config = dict(
    d_mlp=768,
    positions='rope',
    init='uniform',
    init_out_by_depth=True,
    beta1=0.95,
    warmup_steps=200,
)
MLP neurons of a small language model. Each row is named by its layer, matrix (up: input weights) and neuron, and shows model dimensions 0-191. Each number is 500 + 40 x the weight over its row's rms, rounded and kept within 0 to 999. Numbers have three digits each.
After each neuron's rows, "fires after" lists the tokens most often just before its 100 highest values on Wikipedia text that the model never trained on.

L5.up605:477514507508556534484497509532492537590464514542490494496459491544541460446496545499458538537513484526468494426457527605518511456443457468541487465477515504450465506483436567549539487468481512436536481447497519533482473526526482476514511570498499477487461548456417489521398529468556519525451587529422461472444620460492547525520525561518533463458398496537573570509473514488481523604533420520564473498519576462516477476444457458521497525465511446479527414463455530490515557441457459472532494504506510505517473541482508521542570526485474537528458517456533464532466531498465496460
fires after: " N", "N", " R", " S", " B", " K"

L6.up575:500548478533481454539555510465492510533448447501455591458471530460505489517566535496395524490471528477563479546487509485479539507473539443535525490390403478541599548492457525495583488526498450516483488502467501504472422452519500557463497475455543414455490466450563604486522501524520579536443541471506470508452495565443489482536441526511582520467542527549499470526471524459497495521542427470587548521508504546457465462528510499570523517568499446522483497469522459565488507472501431472507507486530521444571491525556484476529493493491442515494461542509462476510543527430511478555
fires after: " c", " w", " m", " f"

L5.up670:457456445515496465497506465474492511505462527529536489441552516499426513563438545521512485525548438453511502447579454528535578502424528502465534512498429539477435505490497468519533527577567486477602484520454515503476539418545469456510535564569582552601555518454469515520519457538475452547526471511521500477406544439469528478525518484495406500515533551456488534528445466467484448502462495524517450464466604472500540522510527470495486493560510496460493447464492537438515503534464538503520454528490443511548533565421493470529508477486496516484436554554527490548451467551492475445
fires after: "t", "d", "g", "i", "u", "ro"

L6.up200:503593481545474457430519505504538491537554462464411551472477462531519533523523545513423472539424531512557496562555527571464521471472525444495521542481474476528524448480488449515502435438566538510442494441482398479496532504510551562462469543476513531509462498428513521493560449506499542525491520558494433519524503519528562495440492513519523495531510545570479516453530484486521477469463556502595534500464431457532577476424525439486526535481488429567515543464480508470544528500457490552495514515503492492538484468413457418515429368467481466464492499494485510533508500485540545497
fires after: " |", "th", " f"

L5.up694:456477473519547497528512456437518480425473499443529470506492487552424539547506484519438458529489562523546449536474486511532541531544519495542472466532506464513522476533488547501481527395554495568584542488519454508468464552542519555510498477445532460529404452490570524539547530596435469527426560489480471531526504424515496443523522442513570516511419467560476441481479489493538506489524475506456450546495529510513499486458471576490468431565490549504470459564493578515553492558505499518514443471454506520516466454459432455457474473485514548452514471553540533494425553474429540526
fires after: " c", " C", "|---|---", " T"

L5.up515:505455468595456537449569532594528527481500573470494497457496523493489487519522504522572518525513466548478529497541544515487440457497472477482512545452495553596515502511500460556530521435484492496493458517479464438422488419513513470548483550532441502456576496506498528579392542430491477492462515472509446415493535574509424431497563497564537432512457483455489516501488488441491461519492479481541515509544457431513491435498490530487563516498528482522514521520515546519481535503486630473545548457528455512536436511445455470564473533491545556520509473458502503537482411480491462469
fires after: " (", "b", "1"

L6.up299:484496459439570507535481582528549525519489522429536469555401481546581545528469518607442480549491540473494451406538533451460488475488516537486445465514529536475459459490498467553481554557493477431524504579545496518484483508481484493533478543561583493506489468564528562459483517466497527508539487417516496462512507503450503493499494511445495497494531572493460465560483511531512498512487497610449546437499446480452505442470446479499466546605550535500566402534504521420543473486441587509471456556440498504457497474480514481502495494517440494438493508474504504520503485536471529498
fires after: " b", " B", "B", "or"

L5.up604:524460554517468526437534461544501523534498493445500466538558553582478521503517597545516505561513521509503487517487471479546508559469499529527518544444483551540462533432491535542554495473520498484512445457488466428472526601461469523522437483485500464495467396438518534454464546473518467459511439437583450476558556470459477538489463443486496458522498566459479473546475552541457533511462448579545505517503488514457447450434543519488517503567552497494539434488453508435514543485549509486521603460476512495515565465483469477434454414506532511423484525563524458529462530489486545527
fires after: " f", " w", " F", "D", "f", "w"

L6.up477:496506491494530511530530480477486524542550490497473493543483519529499515548570450486516574432462514519523509467513554480510481557496442526481543415562442494448478512496536467478490515505427479482584523495474407499446492542517473425527507469492479536526449547416449454447472517553466585419524464485559484536548411505512475448523445561516549546514435509447465444579478504532471545525547543497517519512531537454486505553549498464573518477532525521491535516442405478432479523543565463452465469530549529510482489428511519444531443425472539525514508502457473439504489582561475472543
fires after: " a", "d", " c", " Ind", " in", " United"

L5.up561:462471489519459531511590530490452470480482482481579496462498504492440521529534537498487565542455472493482503459471555528440478432509501491470408527504525507483501463555459562524539445512527403548475480467494529465540496529471530484501489500569533500496489463418468548508456461478516476540470565489470514503576525502440537509492493605591461457459446528495474559528581498506488498584372551468525453506494491505537462540506479561542499504508506556472485526510517528478503478558431498487512484500580495494508507560480550508456555429452542481551404497487545428500414530524487539424
fires after: " p", " s", " St", "im", " P", " S"

L5.up193:519535489516513557544529553517500495498481539511518516431480527494529458488519500512451512532493469487566430500589509495483487507459466528523458525500527402569482457527474475551518429506418481568456442483454461504566574499562567517563484505558506470526463441496511451487547419500576527492503490473531470483564506488504414501521505469478453519423522433550490530477592454501482507469497466542551471523528510417478520450432506466543421554459461493512399502503527496540461472611566532562475507534499437477495481537526448542517499528484559527428505534477487488504460526564516468460
fires after: "re", "ou", "e", "es", "v"

L6.up136:479530465429540510551510545514444536566491553490483483467565504518451541462538461483461531443458535505528428411508548478565479516520529501480498495509466530475581444515560513533503487504455500450553570492580495542471480532461524545498475521462538405507531515495521529490577491495468518542479560513519456458519529533476503490428498553542525531456518526520449446441516457534504485465505446473583480577502514457448568429473488509477493448452515458533521513564502506445468503531450504515428528531485547517492469430575469435471538488450519575452551522454589512559444583429477491487
fires after: " M", " D", " G", " R", "U"

L6.up33:483492538502491439534501482551481401497482481543514535468499557403539503501524455486503496439517512467520493481508482509451495447534510557560530456501462510498525542507520500463487497448485462518543471505489507483515481524598447493521603452538525521456587521464436475507528477490546500482483573577517494475446483565511451470603522554500436492515499454510504527586470483523486452554511465505475497490499592400463516551526462522546514451538440517515514452411541524485421421538451511445532571456555515482484500506467518487526501548471459500495442490463572438470532403492502469569
fires after: "ran", " p", " P", " H", "im", " h"

L5.up140:468559498506477519462422503505453485589525545494473512476496545462513481475562485443497464492478530408485488465454508560510503470535489503532523595549496470444561575515507499440476565476491486502515553509453446510525539528560551467560489518514579451557485476434475509509501556455508517477606440491535483498531484585510472450488544488475485518481490501476496499407530522540463535541427544487507495456410552494515494497558504510465523537498557531509497451487470529444552580491521501505479478502526463615411468488433504459477441514533509503514568552478517405517450465554435536523
fires after: " D", " J", " R", " rec", "i", "a"

L6.up527:471472451503500427451503480458570583474525594469565475465449481484474547491557577573426414528545454530467460460468589533480562491456519515535510524528479402475474457461495430449557556497486524478525413492484474489513465472425506533509567461507512467494513603481544483503497512545419556520522439470471534477467524547505509487487513509522495408571513478517565488609477557493530455552474493510535512477456510597477571469438505533498485535490497505496535537476469518548490499467581485518452522500523456488501470503521426508484511452527476472511473461531477523511516462513505530527
fires after: "l", "if", "vel", " re", "ou", "p"

L5.up424:527511507480547607508525500486522586438472525443449485468506501542543527523460540496503508501479596490537478507454497458493469551530550442545473537459470480435491539436520533479471431535537466473502501439476439482495486424502477537531443456501422539531501518473480521499420534577559433581521466528491546507429548519520429532493534448477460520473501532469519471495508457541529543487501495533518426433502506465482476465532508453520502515598593575485502496521500530473411505515497525485480523508488452480490455514472448525399496475520529537509520404510467546501531605512500466583
fires after: " f", " b", "ust", " w"

L5.up252:478591485430481541520556427558472599567528509452490457483525465473482505453511402516374472489483488514574539460518500459458538531528471462516507452517553554490502540455521532504496438593500527504476515550472450510464527537550565444529460516521512525477582463461507485424457496497516521530497533457518500449484447517554468488441521491558526529476490516451516442518456501552488644476506520549460532533505485502456485463554452480469526515498521441605548499482530487485536558493502492553519482494513458461448485467531498491491483523521476543466455516502459474564407528560519485469
fires after: " R", " Sp", " F", " ", " O"

L5.up489:482500501535487497463454429496593489548482452486531469593476503499556489496556558473562476490499536526517487475506408447527496493532516523488398512530436470513405583466525562534473407579524450503495464523555527476544470462484519453513479518468448534490473509485480494487529533481477445463473514507505523549534493488545564425484476576481546428536522445562531501502498553454550497491534469512479488464482556503530501468506565500515575428510535526469462511489473447486499520513576463496560542524498464512582511533441475523460516510496514451490405537443499478433564606550459462513
fires after: " at", " C", " c", " in", " P"

L5.up442:524518458420482539596548476550476528451536535509436511504579451512512512447480506464455465483465500511486471480517523477460514483447484472556470467509529417504477520508512496496510464485514467474571482492489466477569540465464523510504584468458528495433489531520540515444551571558459432444485521479470594438487352538526445574459450487582503526529475480542536482477500521444417517527492502561516492488488587530516489533468536543503518543509462555495559529581466575513472495483495439455518572528582510455537495471496477482512412461512527503463502455503543521490473442536514466506
fires after: " P", " p", " t", " V", "op", " T"

L5.up688:552521490499459440467515491421533525519545472527473510517513487507434549512509472421493532526496509527587481540456483522509562511557484459558490561417465528505408535429421529543548500396415514492508486555514584430494468459500519509458510499517526543496535504547459470431524499548442555498553566483476465502460526566474488533463486427431502499439550445426528468457479539536511469532473473518543475570510455491473490505580461484471526508485456462556482529512555496513479514513447522467507515496508565552514462551468517507506544551492454483453486526495566580489557443588458470495
fires after: "v", "a", "x", "e", "r", "ri"

L5.up684:494506478504478516530485456471546516448550514462454463519472515474454457532516525615407498538465458582512469374522525528535499493490512546556494528575588571505478479419508499548488420557372487460538439563476471507486474569447513446505501455544464531467504415541440487466499503505520467433483469503481504504523482525487434532485524463553510474503536516583460480558423463501504481516544514436470484466455502434495489486472521488524526486483507518523432538496480492477507567493504476550508508492550545493484500473616444500510500542481568501539498504548490522539456497485585526534
fires after: " f", " sp", "un", " F", " Sp"

L6.up544:428539465460453488551468487485488502521588508498462488504437539599509561551514511500551396481504468528543473609535436504492478501481453429519488507459464492472496517492481442519513526506485429577455486474522477536523496561443561504563513487551517516521518519429567522553484473500520510407513519515474500513486500444487489474545468562499490445466543496481547461504548570525521507511504536461520512383519568492581574526467437576473491449488477453548516532460544526491470562495570510496541482489544425480493523472546515513474526441399488457477452577526530498491459495483512494452
fires after: "p", "ch", "ou", "h", " pro", " ch"

L6.up338:441567485469470466534490560484526556439497538429464475559498476506506529488462520518465555497500412451513519446560476570474473581482511493498466502503411453496520493399554507520496491519515525511579541545540500490513547494433402510495492509485445487463508468496561521522488488463554466565562431521514482525582527495470417473505544516535545476524508492483454480459542433483572496576525441549555464509519514385500505512470489491492465504514557544502534419518458500511469472498553463458483514473533456502528488582562508441510480436506475505523476515513479499620479503485436511575
fires after: " t", " l", " cl", "ar", " s"

L6.up595:536524503522510457514584528492486505557492517447527469554489497442543531482489540547522509470555517535546431498558463450469493481507521463585506467460475501376506429521512475499413433491468474458497560522552477501543380424481527523514465483547485457521529544539554445445514368509439519480521530484496460451493491477539474429453517514547602491532482513510457501513469461482554524534462523493552431481513451482520448478534467554521479552537486525519535452522496458524517505566485527476545459563493525456539535554477482495526471596513518491489505596486487464520452524496462462442
fires after: " p", " P", "ot", "e", ":", "|"

L6.up144:524487509535549539461503479474498451474557487512581500481484523465516565585485567573466489481506482485552518493521491496435516488574485456568455487559470421509543530510475535471417510471500480522459535466515435505540417546456498448470402479497524502624492480480524462490511434444528492533485505592535460472514512530546472513506470527520508494499520510487512423548525554469535422533484486486554538529479535465506524540470413461574460484512461459531457514568522552497368517529421517499506449447528510463475507533465566512550584481476468480552509518507541463484464550489464479478
fires after: " p", " P", "and"

L6.up26:453501482511489551494439494505472460502477559430466468519526444464521550533471461460419501471467564542457413540508498461434553467454493507492450480481508458523507551530495473568548480536485506543457515448538495559499518534422490479520502509528453533512498465577511485527523526507468470526574525551535620462581515473553517488500539530510409492573498529460516543502535493428503543507452534481446530470530522432467467509621516488513504548508489526469498505496573483543528424466491592544575477482517530552469429441583500480500446506454456463511434519520493474542524533457447503523
fires after: " b", " the", "b", "l", "om"

L5.up428:486505478541446527441457445532485525479422531506492564477521465498445479525544479481554508556564570458495565501493468532490477486481481527468493482489509578553445500463492548505566466446455494457591453549470452486473480430514536495570550503567472506525509496470500496555481473462381514543496461459502527505517519527522490494476483466497457572476512495527493473488531549463513508504518474431495561492425455551589463502545464485540484524516432472570516467480517477589496458561501481431509390455545470495456543461495485492502469508513478556572547588547514549506411505511599487470
fires after: "qu", "b", "d", "pl", "c", " d"

L5.up237:466545548540463441472486523552550440545460515508453470483493521511498534495571502498462471494545492511553443540476486432559496484515533500534417482603572511485499517465547522439474545511580610537570504449542498445549527516473432472565499491429485484489512493448502462535490525546481485584502494481409501510462528560495539483580444535549543432526456502479469493584546463500491503511554437484462480477454518458552492532502498494502539514494591508527464498504424475483484481510539412474479524539474511504544473493455499449458451486474420508442442509518563428473477504495448555543
fires after: " C", "c", "-", " al", "igh", "C"

L5.up94:425502541523555525442475422527564450520489502533531530473513496532507508502474500501500578535504454496495449527522540526453510550455480457473488490514492434479499440457590468567476511509484425479448422449433489506520573517486501496502526505476530477536443541521502429490512508491519424527474531448555498473505566579513524552483552459486430501517554546448510506502484516513396556407507408518553516514525448556491537481492545451481446428444514506399524520536458550492541492554519469453528574478479490552555490538446538488531498459537576532492440438522510519516523449520513565516
fires after: " w", "f", " rec", " W", "w"

L5.up347:418492480541470517520452526554488429482496483550508537515529495504515520482479552513546554490523498500561508483504462501561481458482492504520451428465453454510531500570452503460489450479490541411538505477487482457454475605509568433487591446550530481491519434524505535478500529503521512463561530439466446478547458504485538517467521526489493512523540484501532396521526527509475473486517463452557535520480542518477542449519550437478485542511483537524410461481575567563489451593438573467517518540525477508522464488538531409513498479433449486440485535535520479508389413511522470566
fires after: " P", " pro", " p", "T", "ro", " T"

L5.up364:481519462465453503458563472499523512495521478572480433510469524466513490391499493492558545489445453495492469517514516545584601485487480484505421556459420527504457510418581527522490462484488454462438514486463547522529524472541483521482559525598531508535550433460523525514556534546497445466466482564512475465471469396513527483554485527589543565521449544489519478482557505497536476548461428518484517500551463475537470474506507433549466475482545478484564471444431462496602496495511508501497471483556456541514507482517560571523533500475512430525455532453530533563489511498442521513
fires after: " M", " s", " m", " S", "e"

L5.up741:413508555446522553439521490539452588535508456504544507513520510503484496529505549432449479579566512381508538426512470499542547467467494487554451487494527452491520487451427447555485415522507442481505533468524514496511491466536537525458513473520481509499492542513558528515431488513503506501556504507490509495535520465476502419501461532468377485477503464481527498512468507495509583503474500518521463429525519485543470564472556485552516607547538537451490532584533500522446540516512497445523455471519573472518548504470503518538510451495489489564472427463494401548483566451464586491
fires after: " St", " S", " work", " B", "t", "x"

L5.up66:496471450537509459501529516509501454489508542538556489526522503547459457449515458525512541502579543537518435499580482526478512498554522569492405528540491512487515509453512543503537562493514527405493482536520459429521495533547536514500536453417516442422508492480547439471491547488470552540458502506446448441517491551424489494530465456492512500528471539486508457455487468507463509550492520479467530534418448496575539556541519536456539471478577516455489457465531436411572553429492536524465530384418525538488580560430554494512483532564475491496477501475546472491486485445515475472
fires after: " e", " a", " G", " m", "r", " S"

L6.up329:437450503558483529495455465479528611550510544458528473406401551486503484474505482573498467512487488545501480540559495497475512468513505483570561519505521544545546559523523454544468481474505496508521498484431511538441452499533491473515491487526453476416477559497514486442453483497502475544462524529471358494472469395472512509552501590574467472517497582456462504578501449537512505502490452535547529429496544514476530487461505526476531516515502438549567478517521537513555497493430465559524455522525553479527501454565513529514454501470442481502435441455540566450524479527467475542
fires after: " F", " f", " s", " n", " N"

L6.up466:483482452476512484506482588477547530450507521486535567482507498482501487442574514504484508470455537461513463482488483550532489478528553556524475590465469421582520503524517398537490450491473487506425510470544548623453506481462462545513476515506488447498455505471517499508500513497509408527479528498490436552486556516525463470606547457520379510506563494505495442560533506492511456521482477542535552527533523490432481510551511508490453575581508571449503483474520486475456512434503544490479559494456445468447485480495477481472511516516581422490448507516549529516562544455435572514
fires after: " s", "om", "ic", " b", "ri", "amp"

L6.up711:487545494598485558508483492555447511489502426459489480487454530471533490522549543573508453518460501493489482505436464502503549521403539512491502461502482549489486472507523520403600558422484481571545530529479473560426450568537548455489492444531506421478550505556517485455508487573501503481549576525546488484570511490454536464486571472443533576462396488526503519509473486564454558502493532527484515432510510428503491586495469517488486483455461527551523510444536501485493459442546452436484504507447534516535523525511491469468477520459467529478540502481456483498578572506477565542
fires after: " re", " C", "c", "on", " c", "ot"

L6.up158:557580476448497383514524511446573457509541533447582490518488488469459583475493505520595506492454484463497492520514485478461540538446492528519462486449503526472474500449498484456459418380493475470534552504507493539510452449519548469529452441456506481495551568546463480411441523556507519503487523454548463497543421505458436534517551596478445536515451511514455499534489505526480498459496539486493496481527447525576506498494505466497422495556508499528527508574531557550498507507536512513440522485544390480549500500480495509457545529456532515461499514518579591502494510489519471566
fires after: " f", " p", " s", " P", " F"

L6.up552:530475536555507547514498477478476519511519462488481552433507483449487510497450548527497541454549555515397558567506513523448521510587540554438400458513500400501502534513529492475523455537494494480544453524458537551591507565493529475631522482456461513511509506456583438497572468502447534468541514539484544493496488592517499507490462577577464493531427542507571521546480553478484424494498461494503515510451469440441573462529476453502450475454474466531524430575520510487501463533543510505453463461537458521511493462452495454487461503433510489490485474463516490458523496513517530546
fires after: " c", "and", "res", "og", "on"

L6.up337:506453516514535537520531547563514528503478486457519503473476497521461538435504544484415458570495514558555519538453504526472518526474466489533548482549509546462517510557570471487505510501511484480524551501532457507590516549473473435464391558476468462532534509512447448483453452559500522443557504538507547504593464504493433584531473471436507440525491424532486521505456406501488474511523479431493500492497484383574471429486491489521465597506458558467542509451436513539485531535433510485497538476489573539549534478499507552504398475477498509542525519499511455469483503438445493550
fires after: "p", "us", "e", "or", "iv", "l"

L6.up454:547465554458487528440533523510456544473492528599470523520491517530516441402410525516482519499441466449528525485481463541504538400508535423549504542379460457527555501501448445487445451516523497457472519493535473601532562477549549450462521535517530492446474533514518475536470526513447511531570512529516529491532458459487381447503479524465523526484480451536548563538502483456507509547449490438484572466474420489491502427566523556579480472469511543549486548524501468540483525550506531501528472448477509517474499498549544484447504501459518474472522506464557483549512544494479479568
fires after: " S", " s", "S", " P", "et", "P"

L5.up624:473502487578527555470531510457455525448520462485469514477467532494550522446474496509504563507459497529491455474543557418441541513488408526485472502495572481467541509484482475432460396506470499520547540525543438426484513489527462531503533491561542546458539569475448533557534464541482470491560471559484457507506441473517561547587514586505518494507513453550590468526440507538461411498488525490494585498475506547559487512438469504512491540503545535408482476496539482479475456490583441475496467564563487578538505556514497469521560455438546509441487470473480496485524485482544447520
fires after: "ra", " s", " e", "ro", "or", "e"

L6.up69:477454529493557464533430491421479548529463490507456469491491548442459434493451475513511492474480497516497545566494499433467487445399569489498475502538542551520478526425464593535506405450448488506554543413481434500515502459455516507521462407593537532534598453519499471462540485584476425509495510475477493497524505519469531475499505526530532448493504530471545535521467508535492480499602448450539426488497548484513518517498549536488593525495547446509539487570499593564521474454504473541574529491457503514495455568484558504499525450477494526496478510531472530527508482495547484536
fires after: "re", " F", " f", "f", " sp"

L6.up473:455506515540545498532495447475575524450476511523532558484445482537508518532487477469524494477539476451538468521494508520418494486457501476515513478486513544508561541482491497441483554533465590490543480470493474502452520521500537507553525507523550460514511544440533488458489566487532545542488464460549559474531529491420458506491485476417569486451514479596522558446505512604529496498500531501508407527567491472433446612519545501493425542431591514497443445418421513459463455537449491471498533408473468534501495500497459508532536475413465549535512480501464510554546488488543507568
fires after: " s", " cont", "t", " l", " R"

L6.up191:463515494481517551557458436480573584539540564550470467529571446492473521530458511507555479532481500525490429496450562514457505554543532487574448547463472497498508474469506477485447486532446437424441484578538489472502454489477435509557500480572538567489527527450469407535551445427495477470511559447513504492489538465592506527561541538413456541469543482477452505494484498433438476432584442532539503545500485478522528552536514491439473483524499477541480529521539527508510515539530478432518489541536418478536535461545479528476481527428471504443487513507528536527560482488462450491
fires after: "h", "b", "ol", "ou", "ah"

L6.up282:527564478468503483539517430499503503576532501537474515491550464497436467565558456550536602536419519497453566438536450548461498497478448546570432456502512444450524463478459488507527512542535519497552516450472486451554472500447459521532499505462505515478503511532492460466531429436585454510489472510479517437546472493526477553516604505586571502463450471508530523444459600594511504482507524538526514432481505509471482546517502503510523529520509536438492482481410534472450526519537467514536583449539477486522418515532551478495532502474537513483393484499506533507496498467481574478
fires after: " p", " P", " comp", " Q", "an", " f"

L6.up268:527477548477463530475512511535503464513459525500464425502460542540539543518455439433466503514443517536496492505500552527484512488498538589510546485582487528578487450440544510504420527494480462502465507535519411481479488512459485420499471454509525485502547507461523462485474451498535514372509462500523448476519473505526531486607472469485565490531477455488551506518507475464507457516587516463539622505528524506492522494513595455499553561496498442504544521437468433526524454447521529542515529537491459564469510510485527488532570481403579453422511523465505454570558474491464450536
fires after: "u", " de", "e", " d", "us", "v"

L5.up250:436560562520512510542518552492507541467505482474501487502515525515459553535562464528520500484490507482494491410513506510542527483385514539496471435440506447472476509513421515460500572463561504532495468541589544508467521417398503511487479497472584484484501470502526517421553492559524513525507472507456470473491537512622484563466557513496512515510480441468437497495482469468473461584490483460516510522453507461508500516449549542513528512491511589498552490471492410518500491471585478541547482373485523535512465470552516506446459437515505552565439579530524543552468510501544502508
fires after: "0", "ou", "e", "u", "9", " c"

L5.up717:503579491481453520471476524504435492474541474498517542530553529519431476542526517512464486462475485508502526465452613494500493461531582449560486476531471478501585467532549492498489497473463508405498508489492501528504547477494509480484443501498521473581510480521527522514505436407477472491516536480522445527513556503552514481450514454578544509467554477457516442472514441459582511519535464477451497489455510451518456497604515468491497435494495529531645478564522492491525464505515554525419472477421499471489476541416531512556480505489533495554414469450574463549415534522499545450
fires after: " P", " A", " M", " J", " D", " G"

L6.up729:543542481419500469585491567504512483488491534587435537476431476512490476424489460508517491478590494551574516524551462528446609506547466571488510508482445544532533457475517447453521515468446564472513494442491507483524524486487510544538459489513549552503493463456523403522521535491510503460525532561538453476510469533488535510496526479509541471459538451537449554525521452533491542534499461531447417476543533476517527460516478408431478524436480526521469462483468478526483592449568500553447530426472557532487531433521466512490532581521543495553513530424475484493454465528458547493
fires after: "e", "re", " N", "r", " e"

L5.up702:511491522516526468495558512459521471485582534473482408516529518389563452506589473421518477535467487556555514471505454544480504480570523536449511539487428523434536480488537524507503485495547501484439472506476495539510399506469589473504515464373563489447545492458531441491425510535442503428462532500538492454469459485504494495473454564494552554528517441506533566559530496540492488536456538565543519487452544517485490533491454453522503526535433520585495463475512472491456488499527484485485594468575491578472509480468471441514467573549540452534484520506511510484515532497518503539
fires after: " c", " P", " Com", "oc", "c", " p"

L6.up487:485492541475480571540520515535451530486453486511469553483462445524512476485557509489477463515518527484481484539507568524512492468456579450522470580434508538535562477464498418487483512484643592499435506507488461480507521509397515485467578461511453450519397444459445504473535461464515498532508585548481463487523521457449463398460511531541525470533494572472510487564477502534487419495391494454442573503480497455454534538495474562522525559528463526480513538482521521530478524517517497486479523526511538520458510461512519496517537531526508486407501564477586533487509525468455485517
fires after: " b", "2", "om", "-", "ol"

L5.up490:524513467553497534546480477519558497508446557487478442556517467442456509481463478471556476502489459567476512546430458530476513463468443455483415548437540585497480521485483470498506519497517477556507501454471500472520515530605504461561514469566483537526561508589468495521526525482412565529525477502560463546540531466499507427541436506595486554513469534485512467582492543487459513552526486515483520449433451472508516564507427458506453456524526479517476444481514538537469467471504530430490447528469463549531541474507493517545422497412428511522490439500474477455511612511537552523
fires after: "ol", "ur", "al", "ad", "l"

L5.up10:558450536502521482432482477520620562518508574455480531512540570508491545508507502516470573493510545574463459532537482517586492515461506491526543498456508445493455577502478453528537454474485404511521474560482459451476479529541477457479494511485529458443441473529423500481495474535561511514484510561513510539514469571428454545483464477510500550529528572528509456479466491438494513559462434590409460557501496422517467523556505460515476459477466469496493460482496474437520489548422496537382530451522474498487549522475535503443553445432485504527476512521469517518516567522509551509
fires after: " s", "\"", " f", " w", " g", "er"

L5.up417:490578468524482532472490493588478502490424484524510515577423409465515425601428487512508506533497518519462457448486458497507441550493393492533473456497485473546477441505488482490544438491536499479565451431517503448538548485540535481519551517480463423596441472561507493546521506480489521472535431504503563476473508536438446504447482520448553471571495505525479471506499530538484513560540514587473451503425492498532483474459472420568497545523506556563462517525515496503525403509509509488430550534476520513516534508509487530519536424526521478599475523511460522537481474472466507520
fires after: "c", "um", " S", "ar", " s", " B"

L5.up745:469539544501498510512532449480535559522477478455460505465561453563487510512551425488524421516493529503473426438472502522435474510526505540578483478467530494532467583506508516559461520528558523583504488558435499520473477504535519464544494472580462482504432471499419423443492476490540523491505513495482442502440497605571489526513537476520501446468548476442522460506408491434490540491522531512538429484471478545501452555525505508512417473482514534531470502432514533528416556515514509467549477544513529475484462466533536532578580576592515516515527440489555514504444450522439483492
fires after: "h", "ur", " O", " B", "b", " o"

L5.up106:509492454531517537494536467507533529495478490523408449506512462516496523430465516539450567451602484513543530512524455544445485509513499481483464489479457410487559544479450468520496530451478529541478492518496404555472583520526542476437535527518484520462545523558449530507506495498521540572506480440523429536586471473512470460520498516514458509479507507609507457488471501577602439509525476459490465609487538468505487520553463541515546464479462550541510476489488488488539489501494480536485504494443520510513497488541531527465505487472538414401472531449580564483468451384443489454
fires after: "r", "ec", "y", " S", " s", " h"

L5.up390:552490461491528516493505443411467570551547529427500596505448553546454509500456432525542439457545520466545474441502459455504524530463508499492462500547478491479457555492499479506459495447514542472553446533532431516460468570501494417439467480519513549584545547497460465494479394488521480496492540552562487575524524507496525532501522510458498518461528515525469453505488472559393450459524538460511521495457579508443535493474443482501478495506515474505519486487515473531495473546540506583457506544541509532522507532498484413478574471419367521519481531551495548537531489500510446539
fires after: "r", "ol", "ro", "e", "d", "b"

L5.up525:454503552391457514564484497523516466501464479542494549455535538482595525537587465452450474516482521548528496519518484512516525473484426505437480463465466467576469496480466479533490510470496527438507475535517489465507546447524521451604469507517436484482417464458496544554490497504542581477483486529441478482508454560582502523552495481530516507603477507464511484499495516450542513519473548556503555428457501458544511511498546522495506431531531440530478459554531415516448537550510423543502490548487481478548530586550546436478456538466537531480493509425458465494470527580572489474
fires after: " d", "ill", " in", " c", "ver", "2"

L5.up716:490556509503507565528431511488478577487533481540500481495464506475490496460451553459517553511558606547467493449410490505427562504487476462509479489482467551522510485555488499512480489447490526484485453559574509533517468512463486468538526448527507479526561496464494540504562539471475533484491442459507479514592559555516512534438485493492439579526471518522441499592498548497512441535483400452467493511554484574423552533509461506492424373471498498466499457574467531478486509471514519527499523508531496576525584518478499434540426521431529488503519450535424533506498452480442501518
fires after: "ol", "al", " st", " St", "ist"